Part of a small language model's weights: a variant of Muon for these matrices.
MLP neurons of a small language model. Each row is named by its layer, matrix (up: input weights; down: output weights) and neuron, and shows model dimensions 480-607. Each number is 128 + 32 x the weight over its row's rms, rounded and kept within 0 to 255.
After each neuron's rows, "fires on" lists the tokens most often at its 100 highest values on Wikipedia text that the model never trained on.

L5.up706 [124 139  85 191 109 175 156  82 149 125 120 128 146 158  88 111 185 147 107 145 127 162 145 117 114  87 149 149 142 153 155 105  97 159 102 171 220 183 104 125  72 169 138 124 116 109 142 124  85 144 117 145 104  66 129 102  66 120 126 119 152 125 157 104 153 119 135 174 117 170 155 157 129 153 144 222 147  56 183 131 163  90 200 135 171 122  92 126 164  96 142 139 111 156  96 116 161 122 120 189 110 142 142 120  77 127 147  76 184 123 157  67 124 171 165 144 127 109 107 118 135 103  96 122 121  66 128  97]
L5.down706 [ 95 161 126 144 207 108 117 111 156 155 105  84  95  25  84 111 183 154  81 118  91 148 114 134 177 125 113  71  83 189  97 255 148 164 124 159 140 106 111 110  71 169 157  77 177 112 132 132 134 147 158  96 149 172 121 126 164  88 128 117 131 131  73 157 101 163 122 141 217 121 111 107 111 133 161 167 129  68 146 122 161 127 175 162 130 126 159 164 137  61 162 139 107 104  84  95 145 209 103  49 131  98 143 137 110 160  99  99 139 103 147 145 156  87 148 152 122 146 120 108 118 167 148 118 156 122 102 159]
fires on: ".", " career", " a", "0", ")."

L5.up2024 [114 102  72 125 124 123 136 148 116 157  71 146 110 181 170 191 157 123 107 136 148 108  79  68 151 109 128  51 146  87 127 154 112 121 121  88 190  65 136 126  80 105 130 180 150 133  97 132 112 103  98 154 131  91 162 104 118 107 113 144 125 129 152  96 113 131 116 135  65 118  69 156  98  91 128 138 163 134  80 158  88 108 169 177 113 117 115 188 116 163 155 180 134 110 158 126 155 164 155 133 146 175 142 128  62 119 139  95 116 127  80 188 109 134 120 195 116  98  93 144 119 129 102 167  71 160 163 174]
L5.down2024 [112 111 107 136 105 100 149 153 131  81 124 162  75 104 149 183 173 149 143  66  98 159 142 123 130 102 150 130 114 118 135  14 119 106 125 154 136 161 115 110 117 141 106  53 112 103  85 178  51 120 155  83  91 147 115 181 101 160  82 108 121 105 135 155 141  77 130 140 126  79 185 107 107 149 179 162  86 174 126 159 123 159 106 127 100 154 146 146 142 108 158 153 122 118 162 111  95 127 200  97 103 109 162 108 155 100 114 152 121 125 141 121 107  71  89 141 140 126 137 146 145  81 145 137 102 133 165  79]
fires on: "H", " h", "j", " minutes", " hours"

L5.up2367 [133  99  84 143 175 166 177  90 128 181 126 114 151 146 142  77 116  84  94 198 181 147 156 154 114 122  94  96 186 143 113 199 145 122 114 137 132  66 121 172 182  74 117 124  93  98 101  87 139  97  88 144  90 130 129 136 170 112 121 146  67 116 111  87  87  95 126 131 107 105 141  66  82 132 129 123 121 103 162  86 146  97 151 134 167 168 132  81 193 126 109 108 136  99 159 168 157 169 153 152  92 169 122 127 156 143 138  58 133 134  92 107  82 121 162 129 134 131  63 139  83 146 158 171 124  39 119 121]
L5.down2367 [161 175  85  95 117 189  93  94 123 171 104 110 129 170 131 116 160 106  92  60 140 111 159 112 188 166 116 119 169 114 100 200 159 134  89 131  94 147 117  91 148 142 105 168 152 159 184 140 118 133 125 106  61 124 136 164 148 104 115 124 171 122 145 111 118  94 150 147 121 120 127  74  59 121 117 133 119 150 175 160 114 127 198 151 153 103  71 103  77 156 130 135 156 131 104 156  93 116 111 126 133 167  85  71 105 131 135 166 153  76 122 163  81 136 132 121 122  96 152  52  84 201 186 209 102 151 135 163]
fires on: "1", "0", "8", "6", "9"

L5.up1677 [140  63 133 176 147 112 124  99 153 135 105 132 146 179 111 172  78 104 156 144 122  95  99 129 115 117 129 152 112 114  67 130 149 126 129 126 145 137 155 141 150 156 125  97 142 156 137 117 115 133 151  68 145  91 158 161 139 123 132 105 179 130 155 165 110 150 126 131 146  85 151 123 130  84 124 139 147 104 151 193 150 155 133 110 147 108 105 126  98 124 135 160  76 121  87 153 113 137 136 170  79 198 165 101 122 107 185 108 119 133 148 145 121 171 138 147  73 101  78  21 128 141 108  68 142 117 136 171]
L5.down1677 [151 138 135 181 112 144 198 161  34 172 131 120 120 147 139  72 148 160 102 159 116  90 131 154 148 145  71 125 150 134 175 103 130 115  90 142 160 127 150 115 109 118 129 103 125 140 214 152 101 150  78 108 179 163 118 181 117 133 153 177 114 106 119 185  82  99  81 175 149 104 179 101  89 128 127 125  96 124 131 118 164 133 123 125 145 120 161 170  88 161  89 120 108  59 106 130 110 187  68 127 116 133 151 141 140 159  96 194 126 129 128 174 135 135 177 143 108 103  89 135 131 184 115 136 117 101 147 175]
fires on: " as", " the", "2", "3"

L5.up615 [124 115 134 143  78 154 133 190 124  82 144 156 136 126 122 144 110 119 103 179 120 136 111 140 103 108 123 147 163  84 132 191 164 119 132 158  62 127 140 117 113  80 142 107 138 118 163 111 156 127 169 137 123 110  81  95 128 177  97 108 169  81  75 185 146 139 145 128 108 169 151  64 200  76 112 141 106 160 157 157 179 159 191 123 108 137 131  54  99 159 124 115  67 125 149 150  92 129  90 159 100 149 114 157 113  93  95 100 153 162 118 161 106 114 109 121 102 143  79 149 154 160 103 166 136 125 148 153]
L5.down615 [173  51 123 184  56  55 125 116 113 155 189  74 120 104 141 193 103 120 145 102 120  97 119 112 125 181  38 131 124 114 142 199 157 140 125 133  67 134 215 107 143  86 107 153 169 138 119 110 141 108 151 179  81 162 127  69 104 150  98 130 122 132 126 222 155 128  71 174 129 152 162 120 114  78 101 148 145 132 107 195 128 103 146 110 187 168  82 114  57 132 123 123  71 176  82 163 131 102 118 169  85  99 120 135 100 127  85  76 145  98 139  98 104 105  68 172 118 166 110 112 118 174 109 119 111 154 164 171]
fires on: " |", " each", "|", " every", " one"

L5.up1228 [118 101 151 158 129 132 114 121  91 142 139 162 148  92  98  55 140 128 167 126 163 134  93  85 114  94 138 143 103  90 164 194 153 147 125 160  42 149  39 163 141 131  84 136 100 173 165 127 154  52 141 117 106 140 132 142 171 161 144  74  67 150 157 130 147  65  82  94 158 125 122 169  85 116  95  92 132 197 130  92 176 157  95 157 109 105  68 119 102 132 148 120 111 118 188 134 161 129 158 142 139  77 102  95 115 137 181 184 152 171 132 213 125 129 157 111 133  84 134  83 146 102 142 161  95  58 178 169]
L5.down1228 [ 96 123 120  98 153 174 140 182 110 138 123 133 145 137 156  86  76 120 112 117 129 124  84 107  90 131 135 154  20 110 128 191 131 116 118 155  75 174 150 161 108 163 165 153 107  82 118 115 109  90  84  96 148 151 112  95 107 189 183 117 113 119 120 128 170 164  74 109 112  74 132 155 126 104 158 165 120  87 115 168 172 130 114 131 144 162 125 148 141 100 176 162 121 176  41 159 137  76  39 161 146 116 133 185 123  94 105 137  93 106  60 101  97 178 124 119 130  97 106 112 108  91 155 109 125 136 118 103]
fires on: "1", "g", "i", " G", "av", "v"

L5.up2785 [119  97 129 187  93 117 147 186 126 194 139 152 130 110 156 132 155 126 111 139 128 159 123 132 151 123  48 105  99 145 121 168 134 119 110 119 106  92 120 136 137 136 112 125 154  98 158 146 117 147 143 174 131 141 114 171 165 176 138 151 114 145 148 193  95 118 139  88 145 149 140 117 135 129  90 156  65 208 161 143 124 137 151 113 108 177  57  27  69 131 152 130 194 175  97 133 148 147  95 127  78  96 155 200  72  83 149 128 142  93 145 196 143 123 146  78 119 173 126 163  64 143 142 160 140 104 168 101]
L5.down2785 [ 99  76  96 210 158 141 118 165 132 108  97 120 143  80 125 161 160  85 108 140 145 134 132  64 135  73 146  97 184 145 144  67 186 168 154 146 132  88 132  81  96 145 145 128 127 120 177  98 125 101 107 134 133 105 171 160 130 160 123 137 208 145 143 121 156 121 131 133 186  99 168 150 138  92 126 147 115  81 143 108 190 171 123 161  81 112 134 165 102  77 100 152 142  91 173 153 105 136 105  97 154 194 122 171 139 185 190 150 121 107 189 149 165 100 125 157 125 115 133 150 150 109 108  98 105 127  91  67]
fires on: " ch", " El", " Home", " Bl", " al"

L5.up1928 [104 101 148 139  94 127  93 118 173 159 105  80 157 115 136 143 131 101 173 129 140 137 108 157 142  85 154 119 124 135 105  89 154  29 153  99 146 117 131 126 131 153 139 145 191  33 151  76 163 119 154 116 157 159  45  98 134 110 115 111  90 186 138 106 128 158 131  96 110 125 177 141 189 103 106 120 129 157 133 138 138 120 159 145 125  65 167 151 155 187 131 122 119 114 127 133  95 123 105 131 142 160  97 137 120 141 124 155 112 194 143 104 150 114 105 122 124 132 161 103  78 162 100  95 175 153 152 135]
L5.down1928 [154 119 135 125 107  73 178 153 104 120 144 127 137 174 136  88  86 186 186 118 123 108 102 108 132  80 156  95 126 190 110 160 126 102 117  85 120  91 157 166  59 144 115 130 168 136 105  94 103 165 147 112 167 106  80  91 171 108 131 186 101 130 138 114 207 157  99 141 100 141 135 137 115  68 127  96  99 129  78 136 123 193 157 120 169 121 129  80 130 141 152  91 107 144 138 106 110 190 170 127 148 131 125 174 113 112  94 105 165  94 100 140 128  62  71 167 125 139  90 179 166 127 107 109  90 145 150  66]
fires on: " such", " or", " to", " in", " through"

L5.up1838 [ 96 196  95 187 148 111 113 161 129  54 154  83 176 188 111 167 124 198 117 127 128 131  86 147 163 130 152 146 130 136 120 165  49 163 151 162 167 113 148 133  89 160 107 119 177 115 107 122 134 129 106 172  98  59 124 128 137 136 161 139 158 121 126 195 153 131 129  82 135 166 111 163 108 140 155  95 144  92 151 146 110 134 161  73 143 130 102 122 109 120 195  65  82  63 131 125 125 130 177 121 137 140 100 145 116  98 123 118 141 109 150 104 171  77 146 125 121 151 192 140 141 147 151 140 125 171  93 134]
L5.down1838 [ 92 193 156  99 116 175  87 118 169  67 162 125 124  96 154  81 121 145 128  91 151 131 146 157 111 109  69 109 208 143 138 108  93 111 173 134 132  94  80 116 183 137 116 116 193 145 147 124 119 127 140  90 114 121 179 165 165 121 101 108 116 176  97 117 185 154  63 137 115  99 107 135  82 152 213 135 151 128 113 129 132 111 122 150  82 102 144 120 115 123 111 141  72 143 164 134  83 133 130 176 146 134  97 102  60 160  79 122 162 124 111 101 146 120 183 101 115 132 163 215  98 163 135  75 167 194  95 136]
fires on: " B", "B", "b", " b"

L5.up1609 [111 118 127 139 149  99  66 118 140 114 213  99 160 133 148 134 138  86 104 100 124  67 113  84 132  99 165 138 141 118 131 136 150 160 144 105  96  90 149  66 108  88 113 144 126 141 149 185 136 192 158  86  91 120  83  84 197 141 173 105 176 116 190 152 133 103 108 101 118 120 159  91  95 135  54 104 106 114 145 112 173 143 119 185 101 176 124 167 147  96 100 134  88  55 142 115 158 112  59 177 177 134 141 126 121 146 100 158 153 136 138 150 132 167 139 140 116 149  99  72 145 100 194 123 174 157  93 124]
L5.down1609 [104 140 195  87 129 154 170 152 174 105 134 133  82 127 120 131 104 151 100  99  74 196 120 151  87 137 134 150 104 193 151  73 120 143  97 172 104 183  94  96  83 151 142 182  66  94 150 144 144 102 156 129 153 156 124 162 145 140 157 145 181 110 129 106 110 153 182 139 125 198 107 124 103 156  85 116 175 132 185 145 144 114 106 106 132 116 123 144 111 155 109 157 157 141 102 154 116 145  77  63 108 131  85 114 140 152  95 165 126  86 161 103 190  82 112 131 145 123 177 189  85 175 108  76  99 106 126 102]
fires on: " G", "G", " Grand"

L5.up1385 [141 126 179 137 113 129  98  91 163  82 103 119 132 119  79 105 133 153 151 101  95 155 165 114 144 154 176 143 152  36 108 145  94 111 129 112 141 165 147  41 106 100 184 211 119 156  91 103 169 144 184 130 109  57 115  63 122 141  54  73 142 172 148 153 123 154 137 148 118 119  93 129 126 168  85 118 124 103 102 108 154 171 137  74 138 130 123 129 169 115 108 111  98 136 136 187 132 119 113 191 131 126  78 125 172 104 146 121 101  90 124  81  78 140  96 160 115 117 101 133  62 106 149 129 136 137 105  87]
L5.down1385 [158 171 131  80  97 154  95 129 147 170 153 111  89 118  90 136  95  86  81 143  95  68 114 143 112 116 104  93  96  93 129 204 143 131 145 132 124 164 116 188 106 146 108 153 133 122  83 100 200 158  81 133 118  86 124 111 134  89  95 165  93 146  77 160 112 105 141 140 151 103  79  89 135 158 116 126 168 146 158 161 126 100 145 146  53 102 150 124 109  52 117 128 119 120 140 131 171 114 157 136 107 133  97 102  99 124  90 127 169  59  72 145 166 198  39 173 123  73  88 176 148 121  81 115 121  71 141  82]
fires on: "9", "2", " as", " known", "8", " called"

L5.up432 [189 127 142 152 160 113 153  75 126 143 141 106 158 144 134 152 134 149 152 156  46 158 105 170 160 103 181 117 128 164 134 172 129 174 133 168 156 109 102 127 101 119  95 156 124 129 126 103 180 136 105  88 152 115 164  97 144 142 167 113 124 143 142  99  84 141 124 141  85 169 103  86  96 149 117 190 149 159 196 101 164 183 107 150 129 100 142 108 119 109 194 109 158 153 169 166 144  63 125 138  79  84  93 116 121 145 127 184 137 182 168  61 115  78 105 109 151 134 119 102 155 153 139 128 106 130 150 159]
L5.down432 [203 103 100 110 108 118 109 103 131 109 173  69 164 169 130 113 126 155  80 121 120 112  96  85 165  93  99 150 146 117 145 208  80 121  83 146 170 108  77 152 168 114  71 143 132 161  86 142 129 124 121  65  92 219 188 120 111 100 135  82 100 109 178 138 164 174 130  79 142 115 144 151 162  86  96 120  91 112 150 122 123 166 143 147 133 131 102  90  68 132 116  86 140 151 147 199 128  99 171 111  94 169  94 134 184 122 186 124 145 115 207 182 120 103  98 104 121 110  71 173  89  69 111 121 137  69 121 140]
fires on: ":", " while", " began", " While", " season", " for"

L5.up1398 [198 167 163 172 127 120 158 125 106 126  78 129 164 133  93  92 144 149 126 139 189  89  53 164  86 125 144 186  86 108 113  81 116 171  99 144 148 103  94 131 141 165 151 110 163  64 115 124 147  87  85 179 108 159 144  68 178 132 117 117 117 160  66  74  95 115 111 104 134 145 144 137 148  87 149 144 152 170 142 165 169 162 100 157  71 146 180  76 154 122 115 134 154 115 122 197 132 148 128  88 141 155 228  67  97 116  81 111 121 200 124 134 133 100 153 168 105 123  97  48 154 110 173 125 110 128 137  93]
L5.down1398 [ 86  92  72 105 120 109 135 118  57 138 148  85 152 137 131 156  88 157 131 142 138 116 137 122 134 120 139 170 177 119 167 255 123 112  98 156 148 151 109 119 105  95 146 100 126 132 133 122 200 179 105 118 157 144  92 150 113 173 183  80  93  78 105 142 164 106 132 112 134  97 134 106  75  98 148  87  94 134 117 110 116 116 128 131 124 164  90 111 109 132  80 108 133 107 166 146 145 125 122  93  87 158  95 133 168 147 143  99  82 122 141 140 118 121 129 140 183 128 117 142 111 111 103  36 120  67 106  60]
fires on: ":", " |", " with", "|", "-", "\n"

L5.up2511 [114  88 128 100 171 115 125 135 118 134 168 127 165 135 132  76 239 115 101 143 111 120 151 100 119 158 145 113  77  76 107 163 127 151 112 107  84 120 156 194  93 117 121 164 158  89 136 103  78 147 157 141 117 164 113 168 125 132 179 115 101 117 116  96 128 144 127 138 136 162 164 115 138 104 129 146 112 165 171 162  99  96 167  97  81  61 139 125 156 175 118  97 120 122 126 190 161 121 122 116 104  79 158 110 152  84  95  87 147 145 137 134 103 149 110 156 134 162 124  74 158  72 161 122 129 180 128 159]
L5.down2511 [ 88 114 166 164 112 114  91 112 132  97 162 120 101 125 151 115 145 209 127 116 151 130  83  82 185  86 118 154 128 137 208 134 166  93 112 154 115  93 149 129 156 133 162 148  68 180 117 135 117  65 119 149 101 114 119  57 140 147 110 131 107 112 141  93 165 120 146  92 139 142 181  74 168  28  85  98 158  89 159 124 137 110  84 158 160 184 133 117 150 115  43 118 148 117 159 126 130 156  81 125  75 101 137  98 136 144 164 134 178  58  96 178 114  94  95  51 112 193 164 170 172  78  81 101 106 149  62 101]
fires on: ",", " J", " reviews", "\",", "),"

L5.up2635 [125 129  83 138 120  73 187 164  71 127 127 108 171 114 101 164 111 150 104  68 137  99 147 126 106 142  93 104 168  87 109 165 134 116 116 179 148 167 107  93 154  98  89 118 150 149 165  95 171 119 120 136 170 139 162 110 102 192 148 146 143 117 169 140 147 161 156 157 142 133 161 182 201 108  90 141 115 143  69 119 102 132  69 102 108 145 136 135 133 110 140 133 163 109 172 111 177  74  96 119 129 151 125 167 128 138 145 176  70 113 109 107 119 207  94 137 146  40 135 146  94 117 112 156 143  94 107 136]
L5.down2635 [120 112  95 111 123 145 107 138 136 102 108 131 134 103 141  89  95 159 108 148 100 118 100  89 145 108 124  95 133  67 111 156  97 136  95 146  83 178  81 109 134 121 156  98 182 125 147 124 167 157 137 103 131  74 148 115 133 118 133 132 150  96 182 111  77  97 109 100 104  75 114 148 135 119 127 157 163  73  94 138 171  76 141 123  87 149 123  85 139  59 118 118 152 178 114  80 144 169 117 160 111 170 150 118 115  42 129 179 144  82  68 126 117 165  79 176 142 145  95 144 145 140 202 129 111 100 127 129]
fires on: "N", " over", " N", " on"

L5.up2203 [184 102 131 155 175 126 181 124 109  45 138 208  81 142  62 115 124  95 128 175  83 188 116 140 103 233 134 139 163 117  85 132 115  94  81 102 116 135 145 190 123 137 134 109  96 137 119 121  77 134 156 106 134  96 127 134 121 132 148 152 166 113 122  99  84 147 113 139 169 153 154 135 153 152 168  95 109 134  78 192 206 109 182 111 129 159  95  96 126 153 103 124 114  80 144 194 136 138 119 128 130 158 127 141  89 103 130 102 130  97  77  88 124 129 118 155  87 142 124 133 122 140 116 103 151 132 122 108]
L5.down2203 [104 142 139 128 117 128 118 110 152 137  86 159  79  75  95 145 126 158 119 187  89 150 155  79 148  94  38 149 192 137 175 152 149 126  96 130  58 116 150 112 131 117 168 187  86 157 185 120 104 160 179 159 144  58 174 155 116  85 138  96  78 119 138 101 168 108 205 120  63 126 152 157 150 139 147 147 122 149 116  68 135 113  83 154 102 110 163  96 129 127  89  96 130  91 135 131 123 151  32 139 159  94 146 190  73  85  75 114 137 110  89 116 137  95 114 112 108 129 195 167  75 109  96  94 116 114  84 102]
fires on: " (", ",", "—", "),"

L5.up1653 [123  84  77 149  69 115 105  88 179  82 134 160  92 157 100  96 139 153 209 111 109  89 123  84 156 139 119 136  41  90 133 214  73  88  65 160 129  98 197 129 146 142 124 103 199 151  93 119 109 123 146 120 164 173 121 143 120 157 190 140 153 168 132 102 122 115 186 174 177  88 124 129  99 105 155 153 128  72  72  90  91 162 139  89 151  74  31 116 125  90  86 111  56 125 114  81 167 106 110 117 160 175 140 154 118 122  94  98  79  70 196  69 139 150 122  95  70 132 160 109 141 151 111 114 135 156 186 106]
L5.down1653 [ 73  76 130  94 115 141 160 118  97 164 159 127 169 135 132 159 141 103  84 122  59 166 100  98 139 177  80 123 106 143 194 171 133  86 143  93 119  96 172 148  56 198 155 143  99 136 111 101 103 153 191 104 118  92 132 147  57  97 118 102 132  80  69 137 102  86  90  52 110  82  98 126 132 150 108 144 140 189 133 119 114 149 120  76 130 152 112  66 170  83 125 162  54 124 108 124 142  81 129 122 128 102 124 180 180 182 170 143 103 153 161 126 118 108 132 125  83 100 131 140 128 150 145 126 127 173 131  88]
fires on: " of", " as", " Port"

L5.up542 [121  97 135 100 138 157 115 116 162 104 192 120 104  80  89 140 153 115  96 130 117 158  74  89 130 151 161 189  92  94 145 128 123 147 147 162  99 163  59 134 153 170 216 155 119  90 100 155 128 117 101 129 136 157 139  99 122 161 118  94  55  72 158 183 136  88 146 119 134 124 136 141  89 106 103 136 193 191 190  86 132  80 120 173 138 166 137 126 160 123 147 177 142 124 103 128 147 161 114 146 151 125  76 110  77 211 136 143 113 108 106 178 150 186 170 115 127 113 113 114 140 141 194 158  98 139 178 132]
L5.down542 [ 96 175 122 141 166 140 148 180 161 132 177 175 156 108 145 145  84 182 113  66 117 131 145 126 155 121 143 138 102 160 163  64  87 185 139 152  62  95  82 138  79 122 104 124 129 162 117 170 145 109  84 118 146 151 146 131 106 115 130 185 119 132 136 175 160 129  76 130 107 108 167 202 143  89 113 157 179 184 149 108 191  98 117 116 148  89 128 120 199 107 187 133 102 110 137  81 101 186 123  81 130 123 148 109  89  91 152 137 161 101 129  61 115 126 140 137  73  64 137 155 157 141 117  49 164 128 156 182]
fires on: " G", " g", " communication"

L5.up309 [ 86 135 161 105  81 192 161 180 200 133  82 113 201 176 101 160 125 121 118 126 146 105  74 129 215  93 135 148 108 142 131 145 157 151  59 154 131 135 141 169  86 126 112 147 128 151 120 100 163 115 125 116 132 114  35 114 110 102 112  96 184 107 168 183 127 118 123 114 144 202 150 112  99  82 105  99  71 104 160 126 168  68 174 128  96  96 130  97  97 121 155 121 144 102 107 114 109 182  68 136 124 157 129  96 127  91 157 117 102 149 133  86  68 150 183 118 154 151 195 111 137 141 108 127  60  94 122 139]
L5.down309 [113 216 121 108 130 132 162 163 122  78  76 180 139 119 138 117  60 155 146 166  93 152 119 102 196 153 170 121 109 152  73 110 138 125 144  98 106 131 133 115 182  89  72 142 139  73 151 162 139 120 115 172 117 125 124 123 110 127 116 185 136 165 148 112 122 138 121  89 213 189 127 125 117 118 133 153  81 167 160 105 150  96 135  84 146  80 191  75 142  74 125 134  98 138  93 152 188  56 134  63 143  94 152  81 145 158 135  76 142 143 173  88 111  81 115 127 142 194 177 146 135 121  99 147 114 122 115 120]
fires on: "'", " Br", "-", "w", " Ar"

L5.up579 [145  96 172 157 134 106 152 138 150 104  90 136 171 105 186 108 102 106 172 138 137  91 167 101  93 152 112 149 141  76  71  68  84 157  96 135 141 137 152  97  96 149 128 155 170 143 117 135 164  93 110  85 148 138 122 137 160 134 142  51 119 127  74 171 135 139 133 123  88 125 147 125 114 154 102 187 130 151 132  99 152 100 133 139 133 101 138 161 108 234 167 112 120 137  94  94 132 178 144 131  95 135 171 129 133 144 120 143  81 139 171 184  71 126 142 124 116 114 152 150 126  43 127  86 144  94  83  72]
L5.down579 [158 149 134 125 142  79 149 140 108 145 118 100  76 145 111 126 165 140  87 126 194 106 162  58 112 104  59 151 134  53 134  73 124 125 108 127 106 160  85 114 168 121  58 123  85 176  62 119 171 169 123 117 154 130 104  69 149 154 169  91 160 103 122 116 170  88  86 115 135 105 144 101 132 141  32 141 107  97 170 175 213 166  73 100 107 129 158 208 129 178 114  68 148 176  92 115 106 138  77 103 116 137 119  67 100 129 119 155 134 134 159 141 119 165 137 134 101 104 173 154 115  76  79  72 127 118 117 109]
fires on: "2", "9", "4", " U", " place", " at"

L5.up378 [ 87 120 154 138  94  81 136 144 114 165  89 184 125 120 141 113 104  84 184 154  91 162 130 146  43 175 121 162 107 145 126 177 157 123 139 152 126 132  69 177 132  99 119 107  91 162 179  95  39 161 127 206 133 137 116 118 100 106  96  96 118 129 183 154 164  80 128 186 121 178 130  83 156 141 125 159  91 136  88 126 134 102 114 110 137 138 150 124 124 116 127 185  79  89 142  63 165 105  92 143 135 141 150 124 137 155 151 160 118  94 115 160 119 103 130 112 220 194 149 103 150 188 110 143 118 146 114 196]
L5.down378 [107 148 137 109  78 196  57 129 113 109  86 162  77 117 114 101 104 135 163 125  88 120  91 132 178 136  79 177 101 135  91 122 118 101 137 159 135 173  79 128 135 132 168 145 135 156 157 139 105 159  87 126  95 175 125 148  99  88 192 145 144 105 137 178 145 115 111 136 111  82 167 110 127 156 142  87  90 118 123 189 125 104 134 149 114 159 102 135  86 148 159  99 108 183 179  99 137 116 118 132 125 114 160  88  18 154 126  91 117 126 147  94 104 134 152 148 125 139  36  68 131 176 100 184 132  94 138 153]
fires on: "n", "in", "N", " N", "an", " Nin"

L5.up2054 [152 110  55 100 169 143 118 104 178 143 153 135 136 117 161  55 117 148 105 151 143 172  70 164  93 141 144 130 149 115 109  36 120 144 102 102 174  84 143 130 124 142  85 129 176 107 187 132 137 121 152 157 148 128 116 151 169 146 130  91  86 204 169 162 151  71 140 121 125  95 100 143 133 109  85 128 113 147  89 139 118 109 176 201 153 142 173 127 117 131 140  97  97 149 105 106 125 108  84  98  64 177 114 107  92  87  72  98  98  68  95 144 109 125 159 125 119 143  94  96 130 145 134 149 190 159 110 110]
L5.down2054 [168 146 168 147 112 124 105 111 107 101 135  96 150 149 132 127 115 128 148 125 102 140 123 111 111 142 139  86 133 140 167 255 186  94 123 153 100 194 124 116  58 121  88 102 128 156  69 160 123 184 116 141  96 180 156 127 144 158 140 163  41 126 151 145 139 167 114 122 138  97 152 150 145 187 126 173 142 158 133 100 104 103 124 133  77 135  78  88 116 132 167 135 145 132 154 145 142 169 130 107 167 149  85 113 151 139 164 126 154  72 140 152 166 111 134 119  94  87 140 148 157 176 126 118  82 112 130 111]
fires on: ",", " in", " to", " and", "\n"

L5.up931 [150 137 100 119 149 161 134  92  69 126 115 150 151 121 163  72 129 103  94 150 157 121 147 155 137 143 147  96 152 188 158 129 128 160  91 109 143 113  57 109 133 106 114 127 100  82 134 120 170 111 144 152  94 121 175 195 153 155 133 115 167 103 130 102 135  88 141  92  58 165 135  99 144  86  77 109  73 172 149 131 149 119 154 110  79 191 164 170  90 119 115 114 124 106 149  89 115 116  60 117 202 130 140 158 173 123 118  82 102 200 111 185 129 132 146 157 116 124 152 109 120 120 158 113  83 143 135  58]
L5.down931 [131  85 134  97  90 127 175  51 135 147 176 101 131  89  98  94 126 170 131  89 133 130 104 128 150 145 189 187 140 136 142 104  82 119 114 119 117 117 121 174 126 117 152  97 140 135 134 131 176 178 120 106 171 129 107 187 122  91  89 154  95  77 136 104 185 110 140 127 115 110 109  72 111 164 154 142 128 157  58 127 165 123 148 167 148 136 127 102 160  99  94 130 149  91 145 122 154 163  99 144 149 102  86 173 148 134 146 127 173 172 145 171 137  92 105 157 115 107  81  86  81  93 103 135 126  48 131 150]
fires on: "8", "9", "7", "4", "5", "6"

L5.up1036 [149  92 132 145 138 168 122  85 173 121 173 126 169 119 107  96 116 147 170  93 163 120  55 141 146 158  95 106 149 114 140  52 154  93 144 153 143 135 164  34 126 131 154 106 127  81 132  89  92 127  86 151 119 134 105 112  95  91 132 119 177 184 127 102 101 115 178  49 175 115 169  82 155 115 149 108  64 143 125 150  35 119 134 135 117 106 171 143 122 154 111 138 108 128  89 145 146  85 158 124 122 138 158 148 125 145 168 104  86 124 157 119 112 143 105 144  70 160 157 129 129 158  90 111 100 107 104 139]
L5.down1036 [151  96 115 104 146 126  93 159 117 104 178  75  74 116 125  98  58  97 138  94 117 110 127 168 157 164  62 100 112 131 164 224 134 149 109 109 158 210 156 112  77  72 141 152 145 143 128  80 130 136 145  99 153 133  84 153 121 176 133 112 111 143 134 110 140 108 147 163 144  98 139 104 186  86 135 108 116  80 124 191 109 124  85  82 104 108  93 113  79  85 118 151 153  52 145 112 148 126 147 107 146 184 134  97 112 212 121 158 163  98 119 116 148 103 216  69  84  62 147 144 149 138 158 133  91 141 129 127]
fires on: " |", " b", " (", " \"", "\n"

L5.up1216 [125 131  97 147 130 179 130 108 116 122  91 118 139  78 158  86 139 133  62  89 135 101  80 152 176 104 165  94 195 111 143 109 105 176  61 127 145  57  84 136 119 157  87 136  93 120 133  91 125 112  70 133 166 151  86 165 126 181 146 160 145 115 135 144  97 128  88 203 129 158 141 156 165 153  67 108  90 138 147 166  72  94  66 173 151 115 154 106  97 125 129  85 142 169 136 120 146 128 110  52 109 151  93 114 179 120 127 135 162 105 130  67 131 181 125 108 139 107 158 177 170 154 107 123  90 102 117 107]
L5.down1216 [112 148 135 165 147 134 144 137 141  74 129  73 130 159 143 169 114 126 142 146  75  77 163 233 172 159  71 170  79 156  76  48 147 157 149  80 166 125 123  99 137 129 110  97 138 102 119  94 156 122  77 156 116 100 179 134 129 147 133 145 141 119 126 139 156 103 105 138 116 138  83 115 164 118  98 147 182 150  98 127 132 151  92 140 151 148 125  80 193  97 136 148 127 151 139 126 123 145 148  53 100 123  82 134 155 119 223 101 129 171  79 165 127 180 109 137 147 193  86  89 121  85 176 186 130 120 133 134]
fires on: "4", "5", "3", " life", "6"